MLP neurons of a small language model. Each row is named by its layer, matrix (up: input weights) and neuron, and shows model dimensions 0-191. Each number is 128 + 24 x the weight over its row's rms, rounded and kept within 0 to 255. Numbers have three digits each.
Before each neuron's rows, "fires in" lists the words (lower case) most often at its 100 highest values on Wikipedia text that the model never trained on.

fires in: "three", "through", "than", "third", "those"
L2.up528:105120157153114122153140113159107151117121093112144155177130142104162141141135153096120135147087152104123127172144144118156103110169137178087091153139130118100136165164151146164115120131105126121144126135121190148154130129099181091127181145120118156133160128149127155102104158158134112168125116130152124131166154126126116138177155112137107131119131135090139104098099099145125129108146137139146106152173149119125115135139096104086156154089148132128105170130136118104187151106105147109080162130098140126123106164142141132098071116151093140137155145100106124167128098138100098120

fires in: "served", "of", "worked", "working", "won"
L7.up345:122139167117129134127096179146148140096179103146100155116122111113117132106118141109115105136100131135153145141152147125141136156092163161114140104158098112127192201114142097124153108127154122125167124120110150107122151141117094116149126174106097110148142115110145116122101140122119133157134116105149142134135127159124153112129170151105137107108117135128130105186146109129135136129086121154092157145168157109132098140161107130146111087150130107131120163130161114154138122154117132135142186140102149062127081141116184157170096135179128096146176156172115109112148145105140118111

fires in: "county", "world", "authority", "author"
L4.up927:092129114112122141090104153125182172089151111093120134117108137127124134117095081101072167095125103155141144130137147116134141157125087146146098123158101155101141121090157139121116147121143103158086112151132126130106105129185144130122139089134138162136135123107114056163128161152184117122132131137095112119132121175100111148139137162144108174117108107180127093118137135155133128140125081134093154140128162065162143129125122095137134091123145152083118119114149115136141134147100126099135126092118149099139124151166141120100109100163114109150120127150170126103129156102109106107

fires in: "national", "director", "directors", "directed", "buenos", "technology"
L4.up1472:101130114125197117152121104084124131116163144087098109116134085111102171119085099135103162145135142117156101146160146146121162131161123180121131105147103114118138137149144151113137181160097162107153139095104138103111130132133098142157153081098108175115098159103111131184127124137073131129131148154137148107152163130159155139124151146115106152127162086169093112129148127093140153162134139140164096129131121108139138176117142088126113143161145144173133150126152125150121126106139162110128119075181124141088123129097136135118132113116123101133166138143104113142121153124165133117

fires in: "in"
L3.up749:174131128123139146118148165120146076097144136158094114145151131125118159154099133136152149102097109118155126132124137136135115151131114221135110084170102126149111117121133134110117145175133117166085139083117167101126133098155169124141117146096132097145113121117155128110107138088166091116167155147095149149138142194128139170160112151148117138084174135145099087147124111102137111169130106104144109142116129124138112136119128097140131152158122106097113097107125130170157159141133128158091106131162105148097165123163136127124108116142092118166119137155171151146135136138141153150

fires in: "of"
L4.up368:130117118126133152148116142127129060130144114165123125195167124103092120123151139138110111095112107104102163190126157130169107109119097121144105125165097153172204150136155118137142101117147159134086085154164123114133132107143113132115132162158102127155111144128151138159116131181160116127172135145108108130145124094102113136142133133100117139157135133128075112140107147117123115157114077156126084120146136150123072131139137124106151127118157111084093104124126148146128133096126127099143104147142146142119151124134117185106127129115120141177118124115152131166081124170150124159

fires in: "music", "museum", "musical", "republic", "members"
L7.up492:124139119124105140145137128118123152120167151111113119144107150128169164111117148106089136139069117146098120130109113131132109130133087113111101138142140105114119163091137114158098165093120127133106080149114141136126098165141116092144166104087069136124109140180138064101137093135112162151104131087110106129120108125118109123138119132098074111117136108125140126124131137156164092178089106100138127118156129138126091172141138084121143139158152143145117138148132152149144137131142108069096136146155154117122121152170172137143142128104088149093133102169122157152133158167152157080

fires in: "best", "east", "established", "each", "below", "south"
L4.up1368:114102102132132137117103104116140101100134148114096144165156120137106121139125128098075128159151096144169160150128148096142106140161087157119121113147077142104134135106129123108155120143099109142113144141104130084084124163152116130131099103098086147144119115104172107140133107149129189155135128165149137111187146124160129102121115140186121127149082177124137115094116127137133119157114146131140127119098172114159119172134138134103126145110172119142172112168141151173142148131102086121118119077110138095117080147158097113143114137113101133135134140102107092140133097079095143130

fires in: "three", "this", "through", "thomas", "those", "than"
L2.up477:115169142132118118133111094152106094136072127120158133184151152092128113148149139101153128128095156116112142150140146130152138152191120180122127141122098095086108124157158164157082103113128121155099126127153179087137121144112145126124155140110126146145166112151121157118121174098179123126185137128168120140141164108145157121173145098144155132136154119130162103145121103125153133119134103110111117152166139121127155118142134107108129121102096136107103129128110126136111133138138147180110159143168109134168133173118156116097122115099108133127153105124107083127137149128077087184

fires in: "was", "is", "are", "area", "were"
L3.up1485:110112100131151149156126089126162132138116116086073140137132074108140147156146149144156132079120113125175111140142163122126143076125112137131120106129099086105120095120139102119105134148106198130141128136136095119125142168124127109164158087165124152160132149160103130140124120149109129152143148136128107112143145168065144134137172105143108140169168114148117087168170087134097135177145099178111124126140151085092088107162145128118124122151131097128144148136151159143146137136135115112162115115123148077132140155139171104131101141166102119124135125141131131116146130161162135158

fires in: "in", "from", "to"
L7.up1023:156114143141087131101114113131133114099132144118137139126118111084139074123136117122112168101125082128133128195107144132173137129155127153114125085135115116102144122137132145128108116093143129138145159119082158113112124142185104122117103092115115148142083095133166139161130133112139127165143130111102158126114138130091149147158136125176071130137158093098143129161125102110133102136135118148145144107140189097135111113143128148108135130158146164158051128104129151163114169122126167146107111131138149112103118124123157174102124142176140099118139127208156107109151151133116143154

fires in: "as", "awards", "award", "awarded"
L4.up198:165128076134103158116120115151153142086124116146122111174171132136126117144104134143142156130130107100136129148104164153181111141160086179100167127120088125113123180148168135173101159108135117141131112162107104119090100156132104162125133179122083128122119137133141129153112140129113180095160107157154117104151146158156094119129164081103103140136113095129094119184113107130146098129126125155122168136126130126119150115134151131122118112148105094111165089113106175163124151129138129150138142112146127124156091178136098115145093163099132132135149142157134170137148145099140141154

fires in: "and", "director", "or"
L7.up735:136109169112124131142126163116082135108092132100103129102116064098148145131146123144115097144093122117174156123157135139167163160150105135132120124126129103117178154080116138128103090130125133139139161112159115125160098099130105159130171115109123155165131183170079127100152125163132157147137165153163124125156141120128126094118138107128107135131119174126111115109099142128117124153115172136146083151158148149110096157104140126119116138158152118175117154156128139136124163163146077144151161109138118149091129107134195132135146148116072126114110124105158117112149146125141170151

fires in: "and", "or", "3", "elected"
L7.up382:116145120117131119161140105129076083123058122167144170116164118099104129105143113127086095153094126181120105125187119126129133142100099174117128120149125118088167127143151130110116156110107111161146132118156125083142131128168120109136142127135141142167167147165095118185155124133138161135104122104151117135156135138091105118129085126129104155161130157097137154164151135098135161114146150162082129141162141097116140133137145148117110097131135157105089097133132128118115177125140152137087143118150159104139113123142105095158126116158144146110127112162185117126166105088121119138

fires in: "2", "3", "4", "31"
L4.up171:170120098129126162143159129144080143091123165157159139151170140116108119129119114087177098107081150122122089141149176165125120123112165138138104073126131115113175178128120117139057119119153130139150116130161082107108124103125119132165172103136113137149128079145153109155107154113138147163129102062135126117114137102129124122151117138147100142117122129125109099151107082118098146156144108158177150139126171075177115153108151113105098113112158133136115121170133151157132180107118107128126127120136125113126132129126106119146149150163129136136133087138121113134105123098131151145

fires in: "she", "and", "another", "northern", "some"
L3.up361:089104132149153162112146118132130125095129107111110155145166121073125119138091134109135129158160141125140135164152145133155082125153114173138141125144114151138138131123102134124103101145154193119146155104070148116106117130173103146130128112135136144159172127170123140112115112121103146189097116105091140142132119142146104132097140106158138155129099143129109090124123119110125120143144086106122129141094122136162141154101139120094093161116158182184105096150144180157178171103147110123139095129104103149108136136095114092151086159125169134119127133139165097146127104108118089126

fires in: "of", "middle", "during", "midfielder"
L4.up1107:121134105171169122164129143081064142096121097122103144141116136126138115138110089141172107148143079108142113157135143141170102141140152153100131116146072155131103165167124136121141090123087203162156157085120139153102135131156119134143129102132126148136115125068161128128136159132074148102139107064141132126147166137131128151165139180139155135174113147164141097133106125134133138132091124157131148151138113093156111129117147124120102113137144162150119087129141150120122160151085124167126107115121098131108135136088089108129130119127132096119154117131150124147120118143132139094

fires in: "from", "some", "approximately", "to", "not"
L3.up1389:153104096121083128117133104130112133136109171094064146130180121106094115130134067130144153132120112100168158145164125102140144130193109145104108083126147134118134130126119116118110134118146120156093128146100137102141136138182065140116132089141170139151107101179136147122125092110109136133107095133152149119159140160121120114136115117150158174157156159171128098160133128109134148156140133184135124131124132114141144131149106134109109168124122151143093160085164127129091123154109097132115132097142140089122146135128117104103148156137122170086145148111122121129164183118161120118

fires in: "built", "district", "point", "paper", "seattle", "robert"
L4.up118:167095106121129134137112114117133114155122103123138082115175137153118121103141072116188168111082122129142091112106127154103105104093099126131128096126124120137148100099121101111110074157129136172100136167126138112092138132163107151157155109111148124184136146157137104118081104126168102162140119143132130116174110136115104132155153137131160135145117145091079090124146127116093151124176127142087101173109099110099100141124130116130142171132160103130135165116112098094139136139106110104123081121159114108118145142159153085166158106117155115123148150178115126153132125135145134127

fires in: "on", "in", "served", "services", "sports", "established"
L3.up998:119119165094114129150117176108157150134172149094138102099175149164149123120118138125101149137134128132143089164122121120137127120118118114088145126131091129143153125116168130111105107127146128135186173120144132111103110138137108189129123115121152132112107102151146113143142065117141130120137117118151124115132126135105117132111142111097096114139132125161168119145169121083069127114157124146112118133101175106089150139136146090140111160156119090162139113143097111138127143107093191144098109161175091079099121119110218096135116152150124128094134126163122139143158130129144123129

fires in: "board", "book", "books", "go", "bofedales"
L4.up1469:156148154127166138111099104138122173155093176108169159134173163116156094126141113135121158124140120136148125137093144135134141152143086133129102076148137116144145120119126096148112114148135151147091142113132162147106121081116146157154106152109108139134121093104155138120132138139153150150118157092132108102150174101102162168164100140171175149127122132081131127155111100119108134132126105119123105120125166151105087113128168109132092106157154129068144108150120150120113203131093127123135125129172119095135130121106126147115117186162134124145157115139149138147109142087157122178

fires in: "in"
L4.up86:143119153158132124189092133088160137090154147146147143109165124141144103094107092103106178128135118112115116131136131099169149100132093092083106113113095126100135098173158095090139125095111159154081133098129155081082105158135120160116112116122104151133092163123141121152123125134145135109124147131109110114165149138103148106141132077109101129163147132149166104106113100101149098141139127147136111125083116107128110131144106116124138112183149090126139128081134111183124148132141124145091118094165128137144154132167176147127128108154096119133132107182136167150128121131124120145

fires in: "for", "when"
L4.up936:128126128113121140126069111092121116129116180149127104123140121126124176119126126079133135096115104121157126139155140129119163127133125104132087138146107148139147137083154113120141130127076152117151104131111106126111110128134073074121136145100152132152125144121147126142155131151132162147112139173159115126109118121191123135188140136108120118124116129124093132131148117124113168122155117109113131148135157135122113108139111063116085149123120165116062149097133132140154116160150127133148120142216121125106078111119137141152140138165114187135151152170119130138144139166158099193

fires in: "in", "international", "information", "institute", "interceptor", "inc"
L2.up128:184114135094081137148119130111144113085164176134120148106160116129126136100137134118167158082124104137120128180128130132131141109122113164106104075121128162098180143117120112182104124118160132146129159162126138121128148148162098148129135085142161125149117092155157134099131138109152159103160110113123149110101157147098139086181167147102084127161138140128136102095108152111114103173136098131126130126135101123127116099122118136122124112099105111161135103120122093163133160133094092113091132106143105182136155089165151146137127122092145117160129102163159152136104150109154138149

fires in: "an", "any", "anomia", "angle", "analysis", "anna"
L2.up82:117159064151163118168098119158045143133097146097107137157147155130157136154149108118093114155100123126092173168115110156121157092113144124152115090144143106113114125071162147133146133152123132121152112109124129100146128102137125138167141129112122132134160102124211122153136130113141174151120136082125127101139144091141157147104136140115139156139130132129088139161162128113096142139135092073104092123134121107133118142139174119107120127103165194140092121126123123159130141148139148151136170128137131164127112132106148099106100111109137175135098149123121117136164116116135129123

fires in: "an", "approximately", "around", "analysis", "another"
L3.up979:074143084126149158115100112103072127122110124086130146163118110140107133119127135145113113094171168120159108141134104113162128101168141177140121116130123115151097153117130092131111117104134132136131085090129155106162142140163084138143169118107102163109113130144135086154103090147138129128114115146109145142155157121159181106069115133138129161160167101128114149170098110119099105150128113086123098132142136120122103125110173126101135113180192114147119112155142083115142126124151104153160112161147129114156115156108129128093102140107099134113117146073134106161131117128153133149

fires in: "him", "when", "however", "what", "how", "whom"
L4.up131:112135093160092129168125159132111129111093115162136128154125138157129170114118125105143171161175110119154150159146157105108119130122128162115102135135118136120142148140141105142130150126095103171110141127090138127093146138152140114126160119129105138144102133143117094147085153146127175163173151112130075140129116166139173171131150108155098156174137136123148131106146151149149177136126116163113108152105157129098105140152117113126119165152158139132113149067124133189133160100129151117124085120128148137153115154132149107093099142145143146148174193138108103130136145103110143188

fires in: "while", "three", "than", "through", "those", "whom"
L3.up394:109125103107132148149124150180100094131106114115173127142144137070140116131141146128095100168086100103137083148144141127125111161150135119141126134148099116130144126122145142167133167111139123116137126122154104096137131156108156123110122103107118139165127145168150145113139117089094139141157144123156117114203150139128104129170164150131131146117155138136135122101131109079123124122145109143111114120151154123077107135105126072101150127107149138116109121100133136129163174148074116115092128117106083128118164134136138101089086145122121187150072169091091118128131165147159094167

fires in: "2021", "2020", "2025", "2023", "2024", "2022"
L7.up757:111130164133126151135110168181121148130145159133132107146093131114127189105129176145125143117095094129168101138148135134141179156117094169111121098137129107172129143111140111163149168146185123153103109150122118153129143098140107127136153134093125114161114140130094064126128163129118134148099105157096141131155152099105164128143148165126114100105129136158067101126150157136119131104140171129160128147124123129173134146099134061131147130155129186161134145111133102139110155109129117120109103136173153151117133123102152170104118137125132130124132110188112167160159112124126118126

fires in: "two", "three", "13"
L4.up1031:112129159120137144119114141125090140085113118145157122164146122069117134072137117148153125136165151143117120149135132130165119132180142143164103107122118111138147145117162143134120100181109151139114114153159134132142076136152150141150147111066117168176086154127134109153133143173111160107103107141089139127165138177150125181142119113144079104143155123105131140146108104132119123133124110128105123122127141109128099127140161145104136114169201130121110095115122123176152110143091122119097095123123147107140102137153110116115116116134140089131120098198172104148140150144117121171

fires in: "as", "avenue", "asked"
L4.up1463:149135089121132142081106081151107112103091156162074106119131122096155114130130118142155137140154103130112123187109177161167152143116132113111142132171082109118128129118156139141129117140162139148154088154152150132106125135166121121119129084115068158145160130113176129159117139123144139100160101077145138138123114143135112161124149104137089124086114135112084113158150125121110141161087112149121144136123138137109118131147115113134096130162140123141088104092115139123143117132103131131148106115136114106120137164166109094114080141147064102152121169159132142159129077135125136186

fires in: "on", "and", "from", "only", "for"
L3.up1091:142121086119137145140118112136113136147108136101116167092141110140144130126132139119154149145145108114188103178155155161130178095147131146083115125128107142135135126123132123117114051085086124121137158155161176129089098131126087115126121115140112117140122084112135157160081103165148144176125106141127107136118132174126052123145133137132133149139155096111096116105107119128150165100167119128121136162168129075160105127113105139120097157068135133101144137128135122160161149132096112109125120107127117122107107147117134144115095133187137118150106129114103094137118120168146140096

fires in: "in", "did", "middle", "bridge", "midfielder"
L3.up889:183156125146109144130116164159093096115157075076162152137116122116146127122068082152146126156129110135117143141101140141123141164156156119082153108120136197117146179113120115157120136104137154162093122100106174129125145100178119133127154117122144167183096132134130114139138142084155137106135126117109139095111126178144127131159161135162133121115124159166127130174120115131097099147113110150134120113129163097158132089100126135102123096131133093136158107121143107136156164148109171132113133124166097142109179150118134161127114160126119105153100121120150148153100136136119130109

fires in: "1", "check", "31"
L2.up156:110151125119132169126151129160117121096135138118073108182123118147138077101115125139112163119143125172153101118102141092119104116097154191116151117107173147090141128090116086121097111116106140176146138135107152126126093108167140155156139130125151161163135117102165158153144114114136146153148142138154129098143142130100100141146133098127111106181099143123088109151130123127112137148150107123106093139087125169119168135163128126126076159127163102103107140093115149140116150107149135154110096156082091102146148133136145116118102178123151131144128156096171141119139102076128116126

fires in: "for", "four", "critical", "fourth", "writing"
L4.up1013:129166126143075113114094158119156129131134174114121138155161131090083124144107101128110142133153118074137139192144146149143129138155148148140114087132100155135131153092145153159126136152088148144134123100131113140082113128150143099141153129144105190138118124111134112156144125136152138124156114125154097117146131156188135129130163176122141104115124137081100107130150086108142124117096117140138123137148130113135113128136164109125081124129109119141134110088118080161134165129099133141158128124137140080162091137149179186110113124133168125164112125156109140165142080161088150146

fires in: "company", "completed", "companies", "complex", "competed", "composer"
L2.up1260:131174159121136149114148107166116164140099118124090116110134153081153130139118144138077132125122132157090142167148134111115129145135068093129095186149077069133089136156153105109173115104107186133114133123110149115109135123116136177160161125089108143143147075124141140118134125126159138120137150110100140163089145137145119149098118124135127125128146120107100132156121130095130135164121139148122179137139106105141162103117124096121141118130074127157107095101157103119106160124108171156109106108154137170131161143163188133156103129147128141127105119149110138112096136114134086134

fires in: "at", "of", "low", "professional"
L3.up1135:149117105112144117130093109137109144149067140068164124127119083120135106137135114088107129079102086108159115159115136099095085157144089132119127140138095159136123114118176133117123120091142126136103119152137119115097163160136121136118136108129130140202091149134109116113128122125085173151164144153120144122146143128142126160179125110130118144179090110144105115125103088107152144143123135153107113122152161125099106155183120134106070149135124111093160121156145176144138127135108109135102088131121133094101144136148151106112133068166142106134115115121121154145096122174140134133

fires in: "party", "government", "century", "present", "county"
L4.up1196:116099134105102143113137156148138178136149168152125150181167139116120133133073114088133129099128117172140096123144150097120128170117149133107122107143093137141089159114140082146083147139124153148160139159138103130078072157142121088144133091138130132137104105107118107123126151158120126139107148166150133130124164165167128105139149109143145141154109140099100144151147094121154106145097141151130159137110118119146131168113109100135114081114112120127121081151160152179153139151122123104084097101121125167114087111142152094115130156171150168157153140137173119155137140135134155099

fires in: "3", "1", "5", "4", "34p", "40p"
L4.up717:101077130126114126152114108132129149148094097135170073123155096133126155085153120131125136127090146105089143115146156135086142081144136123149124118128150130104127092160130125113139111086143157110139127093140091116146124079109133149153149166135085156118113133106145074133126143142110119176162122135183134128094155108137151163138134134145115164110137127125113130128105143119112103114166140169157166135138166140176161141129152121120154102119114105178133151130105146144109141142104138128153135143123086127163136148114105078158123131135099067131091132156139122149183119137181137081

fires in: "this", "that", "father"
L3.up1223:108141128127125161143139128145103127152090149142124089150133116131088171125152168137117122144126138157145091141130142122146158123133145160105107045111159196118131137086115121154109161140151157139155140126148130127127105151136120119130163122103132139117125170111158129155108155087134154098113131136124137080161168178138122103097096111121146096126094145123126110161154109107141111134139084104167100141116137142132085125133154103107151133128103121167110098105163120111139144128112128176155128202122141115146144106162141157134090125128150168157108116107168160156164108159153096121

fires in: "was", "is", "website"
L4.up1378:114134073098143131175158110058168151127124136109123154123180126131121153162105086176135151124090097125139147150090134093071113133141151154097126076149136129146132114158144123119132100145128151124144072119116101110095153146136114139131112061149112169123158149161113141151153100113135141133169107100157116117130151118113146125134140123099126139101128167176131108122130134114134118149123137198111145129122141128110095121126113111124117125129095141165174131108128139116106150125078158112155096111166156131155139144161123128084126132161110101098132139158150095157145129117118110155

fires in: "1", "2021", "2011", "2001", "writing", "response"
L3.up471:115138085094114135129132094107104112103102136151123070164130112147133154097109122085139171094126138109120147122145128065101173158149129131112150115141109143107134112097127115159152134114159117142166111127119124132138134149144150160148110114165162120139123122117149122110129133127127168116141156117150124078174131102161149115130118177126136151184086151145157087139158121079102118113127128159091090135083132143071168134138124098118057129106130140124111089125160118145133132138143146131109112160148153108172072140134135140131128124129135153120194172116139112147143130141141151107

fires in: "after", "at", "his", "historic", "him", "her"
L2.up1484:151166119138099116134138119144107118178127156131094126154136116123150149147149118101130163103105101126153145099148121146114172139155096142127093129169112149146097109112145129188119137128082128153122119121135151102156118125106109092104170142104130111140119105141157109112104129111109140158157114083100106131116136152110102131113166136146135134126134165106112121102137127172132133153155126135141074133095106117112132070126113145143114118130159152106102123090123090150159154106137150089067126132196110130162135171150191159130133126151097154108159160091092142122179107111134153158

fires in: "of", "the", "a", "bentonville"
L7.up1515:117127128098115138187144121101111123122132121126092125110067131088142133138132157148139106097123101113162166144091121178173114148114088120113110147159117134134158139122127105142078140146112135139090102143124172127146169129141101111144183155131106137153147108148093137101107089139138102160101095100075091122112108091119103125094101152151110164142143105107113155134117109122137130138102135197130098153119152137142075145079129121135143083140123132115121123104157120137121126136153127115116126136131119095125131147190093156133119158105133159119089146143145126176120116143107076106

fires in: "he", "she", "health"
L2.up113:139176109048168127127144118168107120094173146125122123110097116106143099147120114126099142136128085141147114160170159167136156138154165107147114098131132131092079122071139110157141118151125146145141108118184127130145104147157122122145101122119144127154144089119121121145124152125117133138158176132162097136102088106113141134079141173125119104134114142115153092139149125174156153180124113139079146129118181129122117117158125125122150121111120144107165101082108098127160152126105109135130097125124133125138105126168164136154102124138108178150134090090090149133136143109128150141

fires in: "for", "all", "four", "three"
L3.up411:140144144137126139086092108164107144130150164128156160134146104119118163127171115142116119157142118155127130132105143147132126136149094124151167138145097144136098163101161169146123098165126147156114143125157123130082129124147103119144148076124133168131130148121152155196099129167095164118138121130115125112154179156137120131170119139149091148145123143129118118148093112105165120134165057118071100174153140105130092142134136121120133126141168109069147131101114119145130118135131094102167085157128121117161099133116118119148116143176139078124100116142186128155107139115126112117

fires in: "one", "two"
L2.up1216:082147096139078131120123098098123118125100110102165105105151130115113127130146105124117164106138132128136120152144128117139129131157112145151094125129105168133119158083129184182125119151093160134130110134143109137112134173132139082146117125087122132159115109135137113162099123108136139133093125136147158126117092088111091152159170154127080102099130156125130154177121089146093149134131110116151139160149177114148111115151145100104154107104177159168115100095181107107175140162129117123138136144082120124126091160152153139085103149118151139099118107123141137145136110075104100108

fires in: "in"
L7.up242:145132119168093106153147119110113156126142132141124174167116093127099115140087079133096170162147112154124094179134075160126130149116144171115110116123109126122127184121166162115129126137146165134124119144096168124135112119126161118125144148118126131096110139097125103141118101129105163137131118138138113161139073101126194131113121119094151161131169127129118128179112103144113118113171127148118076133123167138167063131143110110130109112142132153100152139100103089161175127136157111125117127156171169117154099118152147109130086148166128114129129096155149112126135147163148136131

fires in: "at"
L4.up147:111139140129141120149099079085132139137124134117139118139170121140131111160137122130132144119147102062150133152122140100165150149178112103139127109164125103081180120155154078154161098137108111124158167145134121070120115165165096154128136134158113115164111132099127072122131130085096116108154124126129094126110143125105173161153104089074106115127123128149125125146142130084163126111166116120100135133116205094099140138141145120139109104141147103132112109121133165151148132142096125129118140160132123096104095112117143128155115125194143112121145075136140107140120094118121143116

fires in: "his", "times"
L2.up606:114159121144059118174122090125125135158136117125101163133181109122133134137168088096088148137077108135144140139108153158142125128155119141112110097127101143136145137149175146155098059125115093123106144143137163115081149133113126076130153149143125139130111070096163123153104120109110169168122113109142108174121138135117112165110171114127142130172151154135116113117166088113128132147139140115130126120114142089124119116138118161126105141127120181134083128132115131119167125092126152128112110182144121141161124129114126106126160122159174142125092146127138187139145106118128120171

fires in: "on", "total", "tennessee", "journal", "journey"
L4.up83:127154091103115135142162134089147104152154151108136150143132149126160160089112114129090114138106126094143151146104167153165186154119176129129105112140121137118115131141136170113115152160157109133157131137196101139063147141131127125129133150101094139104128120157113103109122110129129139157178123125110062129184126121130158133130160106104099147134112115145131132118160136093131109133147109169109108143102152089150085140144111137132131139149136186139098103123144110148150178137148119143100119096178122126130089152115181118111123152122135169112119108134125072135150110163124101106

fires in: "2", "company", "1", "guitar", "complex"
L2.up850:123107165122155152139110107146126136109112127156146147100138130072140130136143148111143126141149125113133123138113122131114128122126128152134148108124112105134150146186110094162133124126146184137093134104139109103091091153105127113165153104121113161132117078128113133116099097107128153155166130116089107133098141148136165138095141127162114117162144130122135139186145124114157118162176153132155110117136138040132171103092113095075131147110110127144125095152171097147109155093119131175145134119114095096154137148140106104138104155152150127101124126144123130172082194130083127150

fires in: "by", "at", "served", "near", "between", "working"
L4.up1:123123103096149101134090180134120170175133164114127136151159129090146092129141107106110118109094065112144092153120129110163110160142132121075095116152118138114132103093146134137109117157103114140140155147141143114113105132134081158111147162131100125150113114103138116151123068116168150105150116082154120103129182146148129153142079151133174121142107151157152129176147097105095140167109117126102168157132116096126133137140122109132094088157138134135138160146125091137139157176121112138112103125138138103152067140128168132113122109132168141134123146147140134122101139162170138118

fires in: "at", "in", "received", "represented", "continued"
L3.up890:138142143165125140175123170130141141132116111133129082140154117163104131130151116141136157104118131126167093188166148111099138131118079122099094119165052141073123152141130159125114135107153093141186124152129161100089118123133128139127100141137155114133088119128138135132099104082113161127161113081142132122158120144104146160109129149128109162099152106084127131123153104116124131120123107154137098114122107131079151116134104107143113088104145134126127105081111072107129133088128153166102086155143137086148169131134129144128133145180145127120154114100146148119101107167154118124

fires in: "was", "is", "it"
L4.up102:143144097106098150116144117137117138136152130140097116130107091104106139172132081137106123144112116127143112150131110139102092137106145121154113101147125133129138148160140094147063145120102156131076116121166084114119145126164174093155157111146118144134105119211108089123115088123161130128171096100128107082141131151127101129108128144143172138116110163179113128159143112101165115163116110147160152131160118115128093103159146118120111105130105174098139175147091122110139153152134121113126121119129136107166129133152104166108135123166065113128142136117146107141150114148142096176

fires in: "april", "also", "later", "against", "further"
L4.up745:180123149123131138112076109102115137128112149132126106149117103078133153115114109087109132093145109176152086155111137147136131149103077139066121062124104074089110136106113123117115147150154096146129085076123095089117087150152112118127159131109130167131135172093104099127150153093122102113137161137116137096130146115105164136143160124120123127160131127109088118160117107107136130155181076149115161152082127120124143137139145105136120096111087146108175120109132126130156120136145106149144104126162153169136152121146143161126121142126121143138096110125141143169146101123137142142

fires in: "he", "held", "head", "height", "help"
L4.up1525:163145109115106146129121133076095134105119176138136119135124141079157133160082096122127146097124103146140155116144163160143112131166086154093118096117142123147119144125123103159143131095151134134127111129162131134102121102158124133125172130108144114159132113143138095168115174119145165172145180116084103122106168105097137144165146113125124096134149146107147107118126133118132157104151084153110103133106173122124100133124159116080136147113138137134154096178161139185115158173153093127119079141083120115130133118193117133154116128141176160131118118168108116152147126137129119146

fires in: "through", "than", "third", "three", "those", "this"
L4.up1299:143115128152130131160159133171140141119106076135176108143117146082129136142153115096124137163057124155113158157156160136178116172166125127111109106125112114145131124142120109151105143129134118180143121156129140142157136094153159101140170127123092116150139096180121155119082102146112124154141165111136100126140144158140130108087124149128101165131157097096115117119149133098150137111144113128135163122126174115106103107097108128115134157091135138123178107103146141171160148138099168138083124099113098105171143131138161138107074114141103124106106155109130121138148110168150093141

fires in: "2021", "2020", "2023", "original", "2022", "2026"
L7.up1177:132103184111166135138150134162111133115140126154135098125126143103127154070133161116092111126120136157124111127132100133153148163169121150120158139121091090121103129126121119141142130111150171160125125122149150136097132171161109113155108119098156096152167130114122135118102179106157138156104161127098103102166122135152079154150200110107104127098175079119127153173175127145144143127115107127111141126137156140141103121125134089118138118152120127098138113147154126161158186157111190131138075165135127158145140132163140110147122117180123124103141117141135101125122091125108097122